{
  "n_head": 8,
  "activation": "tanh_gelu",
  "norm": "layernorm",
  "norm_place": "pre",
  "positions": "learned",
  "tie_embeddings": true,
  "init_std_qkv": 0.0343,
  "init_std_o": 0.0,
  "init_std_up": 0.0343,
  "init_std_down": 0.0,
  "lr_mult_o": 1.5,
  "warmup_steps": 200,
  "final_lr_fraction": 0.0,
  "doc_mask": true
}
MLP neurons of a small language model. Each row is named by its layer, matrix (up: input weights) and neuron, and shows model dimensions 304-399. Each number is 128 + 24 x the weight over its row's rms, rounded and kept within 0 to 255.
Before each neuron's rows, "fires after" lists the tokens most often just before its 100 highest values on Wikipedia text that the model never trained on. A number after a token or word is its count.

fires after: "9" 17, "8" 16, "6" 12, "7" 7, "5" 6, " N" 4
L4.up2159 [ 96 102 107 168 133 160 147 121  83 128 171 120 166 141  96 125 112 148 133 109 105 132  90 145  74 141 103  87 106  87 165 124 114 128 124  63 149 128 114 113 122  98 130 106 125  83 110 123 138 131 166 148 127 126 119 126 106 120 106 130 118 146 150 129 147  89 116 152 117 101 154 192 120 144 120 129 146 192 149 128 113 104 156 152 114 139 138 137  95 148 130 146 201 128 110 123]

fires after: "1" 22, "2" 14, "4" 13, " |" 12, "5" 9, "3" 8
L4.up1447 [145 129 118 169 124 166 118 125 175 155 125 113 133 113 160 131 106 103 119 148 148 136 136 114  77 110 117 134 117 130 148 135 148 160  90 145 140 143 131 179 136 143  68 143  72 113 162 104  67 168 120 123 115 109  94 114 147 113 138 125 148 109  89 152 144 111 103  94 157  83 151  59 148 120 126 119 109 126 168 143  82 140 149 121 162  98 124 171 149 149 110 138 157 110 145 117]

fires after: " the" 50, "==" 6
L4.up1555 [138 125 154 146  98 123 146 155  99  93 128 128 133 119 114 164 122 144 135 152 128 125 124 121  79 122 118 101 132 117 158 128 156 151 123 150 155 135 114  70 137 142 120 143 119 133 135 122 140 167 110 136 144 116 129 137 120 130 177 102 134 148 139 163 165 114  86 127 126  94 130 106 153 101 116 146 143 105  70 122 150 119  70  98 156 136 126 113  77 132 166 106 169 112 109 104]

fires after: "," 56, " |" 6, " j" 4, " Ch" 4
L4.up2310 [100  99 126 106 117 118 137 161  58 158 147 129 127 100 118 142 108 137 159  96 155 124 134 119 148 145 106 170 118 113 136 152 139 147 125 121 121 149  76 125 113 147 120 144 124 152 109 127  96 129 136 131  90 116 133 184 106 138  92 158 152  92 112  97 103 138 169 155 109 148 119 157 151 135 102 108 137 132 119 118 118 134  91 157 146 146 127 129 171 141 115 106 127  70 174  94]

fires after: " |" 51, " Length" 4
L4.up1889 [150 189 148 101 116 139 125 187 114 132 124 106 136 145 159 109 147 115 135 142 157 143 101 141 140 169 141 125 166 115 106  96 147 162 110 138 142 151 137 150 128 173 126 158 108 138  85 115 126  98 137 136 157  71  98 141 142 114 165  79 141 165 170 122 139 119 145 141 118 144 102  97 122 129 114 114 137 119  99 163 187 123 146 155 143 137  90 140 123 126 117 119 128 132 111 122]

fires after: " " 49, " \"" 5, " the" 4
L4.up779 [ 96 121  98 148 142 149 132 145 118 147 166 114 170 105 126 123 130 148  87 109 156 135 145 129 125 119 143 135 170 122 109 111 139 136 176 160 149 182 150 123 138 155 145  85 128 123 118 120 163 124 140 126 133 134 158 118  81 115 119 117 129 174 146 118 136 159 111 123  77 150 170 132 125 127 116 121 112 141 120 123 118 122 130 152 107 148 144 151 114 111 126 154 169 101 133 141]

fires after: "1" 39, "0" 26, " t" 6, " at" 4
L4.up943 [154 142 117  78 129 146 170 110 152 142 145 160 127 193 112 150 151  84  91 136 128 141 110  97 106 172 134 125 151 128 143 132  96 113 109 101 150 137 147 163 102 130 130 145 123 109 111 158 120 121  89 157 164 139 123 149 163 113 139 145 102 120 134 127 149 156 115 119 185  93 126 101 163 160  82 154 111 142 122 147 122 116 109 121 162 131 101 143 144 115 145 164 125 123 126  80]

fires after: " " 68, " (" 17
L4.up1372 [ 94 140 104 137  99  91 160 121 128 144 173 161  94  96 121 136 111  99 166 132 102 159 137 116 149 107 128  97  95 106 133 141 160 116 106 118 139 124  84  97  91 124 110  77 138 158 126 162 164  94 112 113  89 142  86 142  90 139 109 117  65 120 149 131 160  89 120 166 117 139 146 145 145 130  99 139 107 160 128 144  75 147 119 131 138 150 161 138 145 177 111 142 187 138 135 108]

fires after: "9" 13, "7" 11, "8" 10, "5" 9, "6" 9
L4.up1302 [116  76 162 139 142  82 149 108 113 144 108 126 137 128 148 132 129 154 101 141 123  92 136 132 111 165 167  94 127 114 105  96 134 132  82 143 111 125 172  75 130 148 137  64 146  92 140 142 103 137 123 123 168  83 106 145 129 140 137 163  96 131 100 135 144 151  93 124 177 124 163 168 101 126 103 132 149 122 115 162 115 123 129 118 105 153 119 127 151 128 135 193 148  74 151 115]

fires after: "2" 20, "0" 19, "8" 11
L4.up878 [121 138 136 137 110 114 186 119  99 116 104 105 140 106  80  92 117  93  97 105 126 100 149 135 177 149 131 110 109 123 128 112 119 185 131  81 135 112 110  93 104  83 169 130 130 141  97 119 120  83 154 136 111 141 150 149 127 147 122 127 160  89 118 137 104 148 118 117 134 121  85 153 169 177  90  89 104 146 158 125 138 131 108 116 107 134 125 125 171 110 159 141 161 207 154 179]